{
  "n_layer": 19,
  "d_model": 192,
  "n_head": 6,
  "n_kv_head": 6,
  "head_dim": 32,
  "d_mlp": 768,
  "vocab_size": 1992,
  "activation": "tanh_gelu",
  "norm": "layernorm",
  "norm_place": "pre",
  "norm_eps": 1e-05,
  "positions": "learned",
  "qk_norm": false,
  "attn_scale": 0.177,
  "bias": "all",
  "tie_embeddings": true,
  "parallel_block": false,
  "init": "normal",
  "init_std_qkv": 0.0221,
  "init_std_o": 0.00359,
  "init_std_up": 0.0221,
  "init_std_down": 0.00359,
  "optimizer": "ademamix",
  "lr": 0.000547,
  "beta1": 0.9,
  "weight_decay": 0.16,
  "lr_head": 0.00812,
  "grad_clip": 1.0,
  "warmup_steps": 212,
  "schedule": "wsd",
  "decay_fraction": 0.648,
  "decay_shape": "linear",
  "final_lr_fraction": 0.0,
  "batch_tokens": 65536,
  "seq_len": 512,
  "doc_mask": false,
  "train_tokens": 395000000,
  "steps": 6028,
  "dataset": "wikipedia_en"
}
MLP neurons of a small language model. Each row is named by its layer, matrix (up: input weights) and neuron, and shows model dimensions 0-191. Each number is 128 + 32 x the weight over its row's rms, rounded and kept within 0 to 255. Numbers have three digits each.
After each neuron's rows, "fires in" lists the words (lower case) most often at its 100 highest values on Wikipedia text that the model never trained on.

L5.up96:138180147147160142085156134111142115066057135055148114106171165159116113161128174117100124109064121223102157160071121102162137142113076189128092159084174148091140110117143100106100143148177111174110124161141104138129126134147091118121096196114168200151168137170190125167101113174146169084150089168130126078084143088136169134126226092031148130128126088124133121109130117166117098095147106116139144142147105110106091111093113100111126108107169123192135130145120103101125150079190184123132128132083111146160139125113132124120122184119106144138134103077107129138152108070151062166
fires in: "is", "was", "been"

L13.up497:161043129103072134100149161117111099113119157141111187118146161076127114107140131111121111137162117128111144116111108214151136120100084140143087129081134142195139124118098096119181156150161086158143173089127120082168131137170166155094109119129124130209106083160105127125072200162165109087101067072098142091148136105116039138143078131103170160155124107138123145108123095136180110100097153161070111192098138219092129139141136170155179081103142131185172109126147125088119138136161116113133173121127102131117157118100116135120176109094095126118091147173062217130109130102155092159
fires in: "and", "it", "which", "who", "but"

L5.up80:087143116107119151155150185148127165093106130079128073122113163117170123108165151132112135153152122113123083125103115125136092168157130133062074167032133084107124153139035191156094155135110159115139165149092091191101150088101125112072083077109047129082101093140147162192165112140171112094102171117116150120166109108102100122068143121132125146173132097112137133169120097150113141138053075172127157106118122176116115161112132131152170132080156112130092138163129193151116158101126141180117149130182133127147091139083086172135157126143106173118181101094141094140105112181207160177
fires in: "second", "first", "third", "best", "captain"

L6.up571:137127178132145149164141121120148118150083183059132182102145178113131125137054132109121114102114107122121136146133133156076110102059108156097158140150142135169076138131173201110147139138156117122115147167151112161148147101104153083101131085073192112153132118091145115154107167147142162097121097125100107057121132046069079186155146131170156136112113159140143086135064119082154154127116142148115041129123088104157094219155152073081172108112112081198159104140163073114132165113135098129194141130108099133073134153135130160063122181149163175122106120111126101127126109174125111179
fires in: "of", "following", "previous", "like", "previously", "working"

L11.up470:090096142098207168128133075096131082182016189114145169096130115096080139087108151107145090147141136102117098104186155120113115081075070159086206174151140177149147072135152154141148145138166149165106113161110139076175209146155116124171073111122143097098112072150184173092147114092115177144087134120169100118133174156190090153129103110145120100131122094134135143115157111091140100100133104071131129103112126136129145135148120125140111154146142178119150130120142152129097122155128183115133143099110064115147096110126159077149148180172126154088125173131111097173121080136187138196
fires in: "s", "its", "the", "itself"

L6.up189:127121122163121145098088047096127114109093141100104134115081123128099152158105103044167109083120163137111082175151098204056130138113111117110138129112071146143072089085150086106073100138130064085127132163122143093136162091103125146204177109085137137105136123113109152121187100131115143135128119114137130090148148107180141201126166088153122151125131186178116152085159166149165094144120103128153137127191118093176149142134156166167150137085089163096107091117117145130106149152172140096136156072217135176108144171086141099167103160201121060109141088143091143162139112081166145137
fires in: "the", "become", "also"

L3.up82:108124129100154113134167141115159145163130124115141136095157130103134106125106181142137168112166151143092078127118125182144114146089117112129100124094110083141133115127087170073166194106185124155097115135060149092173136116143134106096122187135040200185113098108108165157129161151158113106053158173108145087124130137167040137104132131088123152100083089122145137037138118153150100111114134123112106091113127191149164138167125133131133111080128176204149108106098096109095113195145138155144151117174135124131143158057114110209162103095110218118138129041107174153142114122124119111
fires in: "she", "it"

L5.up256:092143148216170132138156072121087109137115139074111151089129129092183103091142141058131062176128145109122151161188164139108105094113148085068102177097150172153093121124126177155107156042132112166085106120154072160181121172138138130163098125150122127160107095104099085160137219157056127066097135154088160111166180111098117143130106124108170137139155154098138139093130163088136151082077145116121082125128118150075156145182130168158110163156110109119085105104116109127115148147181148100124147144169174143077138137101091131082108141160161095108154130190092107120132110109136110205
fires in: "the", "analysis", "his"

L5.up285:090139098049105108149078105137103107140128168109122110136142186138133133092134103080152165148104139080104053121174117156143100116077113111125093159132122103148087124143171162117134109172132141192099141119103160109111132085115131089132163154057104076118080039104190155161143151145196137114106080072114100096120135114126178146111123101126084139197176178121178172166154141069153141127040149099218133138130119093062163089153135086111161119094113089142166057144125148116129157104124115142132175093100142166108156150112140136127171123186137146161166126130165136104132115119179127161
fires in: "of", "appointed", "cast", "then", "applied", "bob"

L4.up369:168115139172110152100096102048147077109063162091123138201107144177161158149202158099105153094125040138131078119149079158104175108097120109121141141175138128190128111167131173124079174150200090143078155132078112107122147136123165116130115148103109083094088157137156150110156091138122184125088090145134175108114109101151132157112126127133129094197151162119157102105076135117160154127140150108139105141139104074153149194133120099144159179154127093088141075109074150109139168092134137076166171070175146135165139129097101147129107171179097104115044123194119104105123133131107098142
fires in: "of", "brother", "artist"

L11.up763:130180137126178081154151086094134180181133093152167119145115144114095080100098109144154143172136116099056168127118053143147123076134067167137129174115179121118133152075156200146130163153173162143099128160156137114091140088131128125173115110165134181088143151105146123160188102139093091128110142107128098055090190111115102082143165101125125139163131113094174110064103133129144094130094118130092149134130142141083096170125120138151109162068065140158090190052126130123133103164143165178160160128074154153117097106154081167164070205087183137118156104175126126165107130089116141128
fires in: "a", "to", "singer", "of", "singles"

L9.up190:157099103026186135114122147093092149126124097130101130117121112084175129141151092119152103109180086101093150141112114176119140051098089178214085114152148098151167048095136122122146124128181112138109114125085077098115095157138094115129122137114126141160113132086147117181049142127127161088136095096060095133133179136163101102087147055129124105107100112133114135156159088152146141143122129148151129127128147135134145131197095125170090145135142197200100094113178100125129124129190112127152193142123085202085135135086147156201186100127140088100106141140117204125128101133132159134
fires in: "which", "where", "although", "who"

L6.up598:132076112145115149138129158064124096143113139148111147077137161113159137128132124035182078153120106131147110133185117155144166114180152085094144164098099101103130105173127107141105195126079136113173119108116094151161102115126136112185129100140152091107104140139089163162093195151124120072145156184095163122105117148132144140108142098158101154111119153118104065162142103119157040105133080087143115148135115115193174124120119153129134133077155158141104141114117099152112160145070114176181150116156116186130156134114037123134136145081048161113073149174091166137059110165146205198
fires in: "and", "2008", "2007", "2016", "2009"

L4.up530:118118124136137118080125090074141097148102204079120142059148119134207102134141101120153155106101040120108130157164153101108118138150154184044142145119141134124136110140162148153135096135128104157084093132123184129122137156101125107091177197113136099157111084128193182135091127159136171082148187159112142078118150171135153134161151083151161135141080092096132123083133105068114158089189112169147112131152100055091137158142115090084190170092172069141141084147150079085134150098162122133084146120174131126091182128119117175067122178107162159098135156126156125173114111118091121157
fires in: "early", "another", "following", "more", "only", "original"

L3.up447:130149156148190154086164143075065150139136066090132094062152153099160108101113120112140083160146064108134100129129092105144074184148175123094108133110195127188146135112155125169138161126109141144104144084151106093194096099109151126138157161127135101114107070166125149171111133173137103029168156168153103106092132158147176186156085131213154181123146130106145109148144114085139149077098162136121129134129099071109141151156090136088107118144123086122148064118149199085128144145173122121099152139172125142129124122115083147078065115132099121104101130108057125098085107113163195168
fires in: "the"

L13.up126:121085110175146157129185143072176130123125111093109125106171137153081136169158163102122066079141158150126083157147130133149146126153070107094137143129094141135144118136167096113123124107135162101138131176129095101143154123151144160201100112113099140158110090089159183110061099138151143125076089153158133108131067112094082178185165139100094101182076138075138131116110123169123145100157107110134124079109106144047120147111085131217150133101208110069222115105139105126119090116172161136174175122088123123130142151194176123169135106157117150179087148129088164125055161114137144100
fires in: "and", "objects"

L6.up717:084075089133114050126148156162139139164125149113185127106162135167016114097079127151128116151114055096103081155122178166149120115060131165128110128084146106061166149099146123168091122140085136114107142167134100115145157145116105113093135171088159125125170118118132100149069146138147087115098111158112125101091105169081156206134097173111161108145224144115102151100167145163132112127138175126157139119094079141129151129177135086113099089131110147161159165081168155137125096124150196114148129163133118202141132151132101130101121183094129161163109164103151138136141068060191156164
fires in: "of", "december", "november", "september", "lee", "june"

L12.up143:073077133095117080081110088103151153142136120177126131113128160092123096150131164074119148152142128116083149133172148162094120094139113142150077110090129110163139119151090106108128073114145162097168135106177131056148184095144103140113143207108101116147126114107111109146168065109127109062125161120131147144131146128165107107143106057080170096133115099126183171178085128131207134153084160215114132135135122158147100134165057146140170145158109109196177158126144092128093135168126121107155145106108128124155124146183040103152178123132124107162097056163116205129118064077130126162
fires in: "and", "post"

L5.up626:101132153130124157156118194135130127082086092156146080091144120090145116181093101110161123105115080160133104114144133167121113113144115138083065123142212161094135116113141178150134155072117134147129121114075119083200148152121118152130131174094131096013067098054143123155096162160140130093098129122158099097189161133137182143114118106124152105187178097093170082103141114152157115094130122114147095055146128132111171077141127075134177130119127180183146140117127115084152158175128090121138142096128187177126150125107059119161158097115129131035178125118102186114143130168128146135
fires in: "during", "after", "the", "upon", "following", "for"

L6.up424:153105122125163088131105163135142119131138139138144145103149149115070135123148094172123072094137205168120177140061052114168133130104079173176168137126151095093087115097118146155129109150128091168138114072118125121159117121159045150147164103105159187157169166210113158157110150155097088176160181178120112128106129124191144161114143100106141125165089085138114113128127104116203096072100178180156087146120106072143141177116139097107162132068163142096063150124130095132128131117149101148079106114122181175107161138090079180164077169119093125095147110123073117169128117098074131117
fires in: "a", "2", "1", "what", "help"

L9.up477:152118178142135124123175150138143160161103127135098161110171131164141125079051146157154099120130099114102129165166096139110156098156063121099106141068199093165120082128118073120143115096118077190114126082148095059151167163166175161117105144121093152166105161082132115121098172108082101118183124192188106133065104119103143146090131135119138111195144086116132150163150160082154115093066137133111148115125168165138090137137075183149143089097155099109183104102190131129083157111116186102146200134118166129138162138177116161147190099092104083149102096131123192090079128116151108126
fires in: "and"

L3.up340:147143157110122084107104121151120209061138226125144189104151135060112107134196152149208137150117095145117131143162217141092191108118091148169131113101146165123192138145150100127111129139162080114106079134138115075084099103109116084119176138122077157156127153093179104139200062153174133110160147147135114140121173117176103126199134170069129119163167105127082143115092087107095111097153105140107095081138131126142120132131116165088162081078190144112133100179138142109147085148135096165103140139110158161119183150123104114124120091113152104154123144074166102101148102073128129114
fires in: "is", "ft", "was", "remains", "begins"

L6.up282:100092085080158146129158146112121132087127094092123130111082203158101099149150091168138127080139162143111180144115060150162131122107129151149111106116120177135194128126215137134102103109110146125141125117129134084131101199127141107167124186136118119106096112150128173159090087155159128091106194155134163098109151114150097149120086119160069141161159146098115146076137015144153121115054162115157114178077125158132155124123054121158106138090108104093086160122156128107100100143146203142139136090094107141120151124157041125113087143199116159120179122178097181097148134103136177172
fires in: "a", "the", "to", "affirmed"

L6.up693:138122131110109121115069105152131206138140148126116159137105158104053095146153164084137117087095152169099157157160139162109124132090135223108099119116196080101131115124163115095119120141144121137090110121030097116127151050092136129121130131113164145056135126142181090161189116155135126124152051119110154103165147138101125103118193101119171046079111128135115185134116107103209086096105142130112178181125073134123158133170139105109133103072115127131183150116101119130108217106134159140146133088100082145127141155127107115215105129168152127146124152167114113152153093165143082123
fires in: "of", "by", "description", "with", "told", "often"

L13.up430:128118198081168075174181121090090133162060158106118185141089131171119149139055174181103140124048155149131147141155160158147163097171072152073161179101172167113161137158108075156107119131151144143131094181145116132147127091164115185117071155061135115177106164091094097079058103116169092127104096118148104077043187130094137158086161120115153115177129135161125143115107145126131180129097128103119118110106127073144178089114104133093134096093157143158173156130132121147080138186138124110124090122131114149127123138097105148181139188171141119121161094094136089132116118133133135176
fires in: "was", "is", "are", "were", "reached"

L3.up487:122117159197138097175111177138107146059105140167122146083110139094137171195087202124100128087108126162097123193164126188106090126142083141139063104134145148138090139158117075046151104194126121063163148191106091049182107094129166137127131138109123184135110158147135180117113140146169137111127125185152120106166139131063172068144216105131141060146071107150098149099089080140155141128103092126148122118073136104115143161172148077152148101149121158156134147098143122112117132135138120160133131122135110144066177146140118117180148124114182158120141147107129136134147092126121083080
fires in: "and", "become", "include"

L5.up13:126087105119112101108119179139069162094140106118117057090092120103150117158120151164171071145101150199113162117157103142192132143124154151102104115010143149099091140070132149110110179128092084092119159106192143096144138146172142141131155133151107115124119080110161137165147164157148126078129112147148063110153191136161121100136206094096110161139139142120181131145170061087106103141120081116151099092138091103137137105146092139050128132102083121210161109123142085116128151166166212185161141065156161163097124123093117124192151168131138167114146139128145137115138118092141110138
fires in: "as", "for", "s", "his"

L8.up235:091143198039129108175156115129122152205112111130118171152182112164140096158131169120124115114126130153064142136184089135092150123131070157117157159118142139074191098142181107133157142096147127141116128158141118128095208119157158130146160129113125146102164077100141229137142154133111167087080129125051073082126107164160096108112121092118162093162139083134160165095135083127109089098060109106147149105132161127132154124143074150133181123170075172176107137105144126120127134173172141123094157128077164156064103123121136115195170105132108155085118148110120080128112076123147080180
fires in: "was", "would", "had", "is"

L5.up335:150129165124157138054194149123130131107026088065139138075133148110148090100184151102112139134094124183111181135112145176194151152107146114102128132104148142157137098119117135180111174130106133162085112140147122087135143087068134080091128137101142094132146093131114142113135104147169146151128193070159127085114148107142096165138044145107125185180136089128114127182138099152086117078154104087140140128154137136078104132126068089115139138136172150185071169141113158105154191167116127147135101075138133174114134138175105117176182175184156141123075052111141107101161118063126126150
fires in: "first", "been", "most", "mm", "last"

L4.up476:142160185146135097057080132201105115105138245055114113100130212123143099155157165146141147157108104134108100161243108174098132122132116136109124164129141157132111097140110132119142130163116102109111128232156059112137126166196138123100107091107095176142121130153112121131121076155152166119149144146097150073122140101161145108098154102118079105074082128116168113160087097092087144101117149151124147084098121120063185174127119135155100136121179159150127105094105134156120153153125206111112141139128111082137201107103102081172148114162118153132094142119154158146133123126141159112
fires in: "is", "well", "was", "had", "established"

L5.up615:093126123061143097050128096153121151105106115144086105097171164099086091161101112191137121143087146130110193111156154131140132133069124233169145126086202155185171086101165084179141136133128090143132121178152080091107114143132103153100126158105095179151087167131159141122072080143122148113160104109145074098073162185166121148130147155071052131120137102101091133130122132108129105144094152126200172028131139153073194123122055119155102100125120165109128090097145142124115140120148132171131132166103184172106121116137098129162144131175133123132150136104147142140128109087152120136
fires in: "is", "was", "a", "were", "are", "every"

L12.up247:100138126046143134113142145037125118186198109122124154116120154095102077118152162156142071148113122200133138160132063157137119092135112158155100123140167099130142126089127150211177156078118157178161154163089135131085138121160091183160119126032110136157136061092187158153073145140127113096159116116123087081195118103143110125066117133097124202200109109112107089135099083114164081166109155168173143107130134155094129161106066126144154129125091148100140141086164159082148116136151122118143125146121151139111130097172062163162143166136143109149152133143108139123056109103139120129
fires in: "to", "however", "after", "although", "while", "with"

L3.up653:115098144121109098093114200091074196162127073132134131132115147147110106072169144141111141133131134188126050144163120116127097113089169149098150146130129066143107123118079116117126065128137114144135129102123122049144190143113128200170101140130084078124149133149100132171115129131108199146081107176140202117129148100130154155114131145082119189165131136126152178125191110082177084108039144182062153135132113161117132124158113140083120103170101137113120144094140091151108132175123139110196142150123172141092124132108097140201096120080054142091156159145139167128076114134164149076
fires in: "1", "2", "3"

L8.up210:109116163083145123140163160072110171121087096135131116109138166099096128122146166105196101052073127120075126118128103175165081130116133143040126212080151090152114131107132100114146107138139141173133146093131107144087161115116126156126076158160119081107115073137182135160139195169107110123147091156124089086104068114126195129114122124113158179097124104181147056131200128084150127096081136120150136174138101118136146146141111116098123102091126106112113103137178193102130134124207194180134199148151088111128095105075130187100127133082128191136096165156131160136109101133119106110
fires in: "and", "the", "in", "mid"

L5.up194:107099131149126125131097147103112138169096144103126169131129136071039099127096142121155061124068121110131094134145167152132152136137143108075122106121080083126161128164189121084087133073161111163098130146131100100090138078120107057065142160013182139090191107106203117127147117135100099145111094181119101067170141141122125096133132110130139146160162132098143183135172132135178145136128111110165163111121099137155180173183109074161094086125097112164177173064119159104126150177180153153151145189097091124109141143124131182141130214119122138128117088122138109171154107137138123155
fires in: "of", "march", "influenced", "established", "december"

L8.up649:165035154087181160143126120130143127100092102106104174130120114126177144160107142105152100125087092166149154121101141125100184086147082114121157108153121077122247096163180057172122117140122203130158127106174121113107123145110158097150089100153130084147183125125124116180095098139097161105124128110119116100132205080190137136101113117183138127216099135158075113130174067134131089138121126137139138166082166132074140133151085181099134089121118145132083113093100096123107133144164109081162103115150184158118099123082076175162145206137083132134106160124124120113099114118113145159
fires in: "that", "to", "for", "on", "where", "which"

L4.up427:151109205136144133155121073082109104154137083096107120121148130049145120164082164156090080194139167130125168096172111163126142118173128106095096155145196186117133080174127185148120142134143083125150110137094128115168144176096177123107164158135122152149125091140106153137153142167083120036135151165119133108106196139174131192108092125090126152094122146117098098125144159100092099071114087119124090090162093130093158119157091114163156138095145152142144083098168115044153138163184152167106137160122201133118194116126107159137115155147050135097086133130086092075141103140099168117
fires in: "the", "original"

L6.up245:130121100095123143111198131088079160125115108150122119138134138164166092077115154140146164090208117222115143118082106120150161151115090147102147105124152106054170119149163074153135140153155115120173123134058086135183116152169118150146155127147132121098100121118123154162074159134152146097135156175136144093118119131168115122097112090114112111102152161137118105162101111196113171124119131103120103156134130170088144111150039120124161067177116090150093081105141117125103090088122144158209153152112093143148165140188095097167211132149106077131037141075099097188082100143109165165
fires in: "and"

L4.up699:144190112112167179188124080118088109162129128085142133141135159127115098145125090142099130097149087100099100121142079149122156160118105105139159096250115131113153130168161066103082118157159083160096124136109180095165148055143118135136120094105150198135104124144103154135092076150183056185147180132141170143128097082160135141134095133128081144196191178154136176106105080148139162133099176128181144108105129139148154138108108158141136098093123112184094135101106160173118138109137098151134144051114197114162109130106061116082094090143121073095127077096131148116118128085146118136
fires in: "of", "stations", "media", "goals", "studio"

L5.up608:125166168149170091127165088109174150080161169068148101094132136120097139127177124110128106086147087133122129162196122216095152152183125141102121190174107116127092139116112112165098161092142127089141155096115183117129156080079166078186084127086159131125073166104110076132099146133156148179137127165098183119133123114139083121139118070110133120185190113086100124073111098132129140111098106155128157145108120134136138066108074088058214153118117165117155118141126113126121135141119121131191123096120162158140144142193065079211106145129139071107131137106080160136078106123155093119
fires in: "of", "has", "have", "is", "appearances"

L4.up47:181180145065119100162093143140171102163067138138143196126145119139132118139182134095138146063114095166136113107170127171077183101144086120100125105163172119090099112138140089136124069106109122090138144161106135100129145141204085173205150084083099198117171135040057132157093117123117144116114149093136117114071161119142115152077176098160119099178131142184123097119084081157125126112131193127108111124168133090174133108135111114134135134148132170163102125147144121189120136087139144134116142085158123110125107147066095149192141188149072145155129111173113074160068113158143137166
fires in: "which", "with", "that", "had", "have"

L12.up454:159100152074135121075125079146130122195130183148145128123094107133125098135134189103133113146095144171095125147152113176151111120084121179112062109105103133164170132153118136131174159148147137143105153139071077122127189163142141128115152157127150113149018121095142126155147097143136112092172180112077130024081072083126103160118125148106202151187072103097132237079089099118154108078084138148147134126160097178121175141137110108134183064085150138123139151162118124147144191147174090194148145127097133116113160125151149126154126153085110140159113118130096145153128121141160131138
fires in: "it", "and", "but", "she", "this"

L11.up47:118140145068217144121153107075101158166131096084179124141142120150139061087078101075143113136114162081143175136175136161131170127104087140132129124124111166107142197101074168184170113088095155114178130144093133163101128115121117137186126109131167071087114120143058110155084122143107142109124080152121179117094134052188120158107098166178096148195149124101153106139131154128126174147154099191077143145101117152058058070100106122172159130134148117118067101085123116133120144166099143133158113118129154133078086126185149154159102141094143158133126123123114112142073124060141160164
fires in: "with", "of", "to", "for", "in"

L5.up529:176096126098127149088016112110105082101070158066128123195135157055198144157102124106159093121090055147105123133093160112086102127143135143134144149159153183125187124062159117095115104197160081095137100074108141131106158130115116133156193146111102128065070146105127110125132102133151137095179122123114147111031202157106119155135107074147088138136165127159100132167121147128127143170114071156145116181156140096160108161120123115166186138103152181158148120129156119119141142118163160127158138111111104168164114150125146151149166107164150148123091105123088174112126109114155178187
fires in: "the", "score", "later", "cartier", "most", "which"

L3.up367:136137162128130120091075112131129158172182114213134139123125167188101136169085126065110149169113106136094105089127122139139178123121057118060183162148158126092082128135135130052126102080124130147123162123121129106087157088147106190103131122118144173102162135156153145124078107131122111121119087141127140131094055090121137136123164133196096072154105120140097076121214076178227158126107117164088160171169135094109133148143151153069207115121111149106066162090085088118122150142124117151112131105171175156098164141089078120149117112128084104143099107159096179137102135116125139095
fires in: "1", "2", "0", "3", "4"

L4.up413:132099137205120130126121131115150123199077094128109237116066128158082118101097197102119128063092138145125082202157127147154166125126123150076129105100168053156123132171170157101155118080115116135093117168128173095148197079174143107114088148108126139125215145114159120153101127149128110105140135122128119096067132088112137179157151109205153103079123053080103121047169085171105126092161107107134143096144132114146152120153120165145135112052157104157146098134112177124119145172162164158126139111074137145138105133110115107156101176140118109147129137105148136171097135111145087125
fires in: "of"

L6.up82:153096139120113098076145165102128169196104093067174177111168094152087085118054143159163162137095135142098080132140213154108250115111118097070134101121134111115111117095118129107163150197083177134116137132142093107085180130124135142146063037099135133098169079155135104120108113166128118153115075128137156100088178112148094122138136099116148093173151078105086132102147090173148147092154135109147168108133166118140103183162129137089152106132137102091121130104144129097133180084161163128116133190146207141095146127072122155131149145097107162108142088153121178134104113165120097118
fires in: "who", "that", "of", "win", "game"

L4.up3:137118136105122159110097126174072128120099111137144089107169179128136108152185083180127101132137154159141143087129197189136067117104148134140085138123155152116135133109073109174097094079166035105173123142134103108158103160104111071128170162143075102148180079147176171159177110141130170078077134145134104095185111134184120172102087152123084136137078078132215112104178098059174111101085112166164183186128135132095159153122098116123143180115109130159100131109122129110123144119134157106134139081147141150126118113137110129167088117163127202099138132066132108147142114135214094122
fires in: "final", "no", "best", "second", "finally", "finals"

L9.up78:093104121119136168196163135043113168160136125083125174162147126134182134148126083050190118153114111111099114128159106099124110107106153128154061130089145194136131121143132118125115097102130117153185121113138126115151083160169070115133129127132135160115079079067179150109066092129144107072109070127142048132095119134152160121130169100143205177141129114126121167219137113139152138172154057108160128165174165125163101106154049161171149138124121063092152152119123138116125124130134100153188135140110149141119136126148112161152098117178061092123083097118099201134106114115110174132
fires in: "at", "to", "centre", "central", "center"

L6.up604:105048142131128112158119163099119144163123120178162184110159141087160133146108139071207084102120087137105144129159120126066183105169136094124155107152124163039112119139127075127119095057146112118212106161078126100106112141102118120142148105157160155081128115071124126138053137135159118134099187108109142070143161166137102197201172114110123131140119166146139082138090066123163109132143154109151155108165146178181098132123099046152157127134100138135158180103139057093125132137161146160128109157138117165095153149126099122151202177094087137129128111109154091094087099138150153157
fires in: "and", "respectively"

L4.up588:110137143066142109126162171126078140194149054126149096126142118109119114176160151086156115095053160117096092183128143155138095146166134172116147101117114148107150118169141161117109118104146119139080151103078109065168100090183132164159111156134178114139124094147160141102116108152167096076123110165092119091102175125159139165098166116090168200111121102106166158105160117129123123099161141159150137060160129086156155116133152144119117114084093176181154119125103177064121190167158133155131154131117031184076136142112079166174087076098129132094097135104180197111082115135143130177
fires in: "the", "from", "both", "s", "his"

L11.up191:117172130131131106178109109099143100188124183092120178039141127132175145107123153085137116147106073112102097082115071152156129082061128180087148182116117154140129074048190176150156191150142136114143099101134121095134105143117125158108156134078101087093118096153109187156120110174132160057126136153116152090090119144124118133082143100166102118138141069124148200133130105084198194122163130107153138076131072102107133163094131115118152170156127065115129089097158107161129167135161090163134154134189132121110131121114072175115142153129109116225093116119120150126102103135149128169
fires in: "early", "first", "large", "largest", "only", "late"

L6.up327:138120155106130139127156129113119178159115043114169109160096127166052150118139063137115073190092189080130115102099175176167134121139103145086148138115167110136132163119159122165133094102105138135125149086127160149115097157113104114149101145137158101062101076147192133181080103159137127140071146092143144088143174189105097132159100140183102160142157105111141155079130135089121139118111159093115184163134087188047122110143073149086136140084147082128078124094164181086096148154216176136115143083072160138071168136111071167114091115134125128170118102136133162121125123117164100142
fires in: "the", "track", "a", "middle", "two", "of"

L5.up584:126137128136113060135116087099108133201153218060141103061116129100130136090121189088167079154144093104103099124178129155155187113106086134173141166175091180121082081114145179145120125153147083067125103150125144126120114191167119145125137078099117184085170103085188195138085076135140139148103129147132065101111148140101140161107157112100108155128123110113143136148187136081151141159056110159087148107141105102076150120152161089123147195128187164156136101155105136149129144123134120165142183114141083180095155152133143122143111152170112088117154149102178086163139094122095114079
fires in: "used", "called", "known", "named", "also", "designated"

L10.up169:137133171129176178162140085068119158165131051062160135125144149106123149123125048106145106143072123067107131156161062113127140142101125164128099138153135159162135078083072054158104077101169155211137149134113122179067144105133081162158097124165128136117114122088114127142114143169128054057127083158098142149057089096113112134047120141131156137109162103138126132117113177126162170123151101198114125148135155115107125073153125124136146137114129185101122138077143153157071146100169170100164105143163154167180155138129112128129120122176096152121108079110102120190156093130114084127
fires in: "at", "according", "to", "access"

L5.up733:148119110078127094152147146135111185178065098050126156174120146073080066132111148181174087158188116092102132163146102178147113066135132165096158114152156118074103095064125158118119148151126154130170124136127106139149178117132120106119142129134089168071127097099081156234143164149098128099143080156108103147107100144148109161094126117113137111165118142136128116154158095140155107098082155103080104110169103164142112111185129119104126161129145073175121087143145198124151174128168121111142170177127151213113119102121080187142102128116085074109150165126094186140116062136162144172
fires in: "from", "of", "the"

L14.up188:136136200095147092096127137099131116191126137157108137090098101161115111186141194091144162165076163169079096139131098161164130124109061142097127143124126143169176072150133126135164132121087114171112131118112121128169096166128195182131162098140063156185092107121110121120127120146145082133116122128155154063069085135155147143128147183111159066113105141131165177099133131157143146173133145109069153100126149194094153111111067164101147101156159135208139081133142098146128161151144137133147113092114164160101136118086112116216167136118083158200155118061112201128083126156132131181
fires in: "and", "she", "which", "it", "who"

L4.up686:153177174121152123139193112142127139200082107048123154070123152070114120127154120095147078165111167107148143169128134153112113137186141098114118158151203134135163110104143119122084167136144116108132149072094113101185095148123136110092120173116110121056097104116143157114128067164163106114138128150131115117100148116141140137106125107136164170165148166052148158091125099157155143121133124040148114100156108060100145211214117171115118140094122116195161141082143158126111199115143145091154149072165094144078152121126140148128049112084122099123121159128180189105136117128116089170
fires in: "of", "the", "a", "an", "also"

L9.up189:143125174119097114120163118102130161124121053159066162103131145132128107074105096104204077117142094176116180145134086229125114113130054131167092139075184107161121133140150170096145110139182134148176129124152106068169093083139136101147121119117132118103112163161128143144130118114137119042133107108155112110132148135149066132112182123104118149170122121152182112119096090152163114123098142136067115147146140193166151115130083080144150078127122107164155165104171157120103131129170092206105202158088147123099098142131141118109159130091075078147122129193140116183073158123182168086
fires in: "and", "or", "siberian", "origin"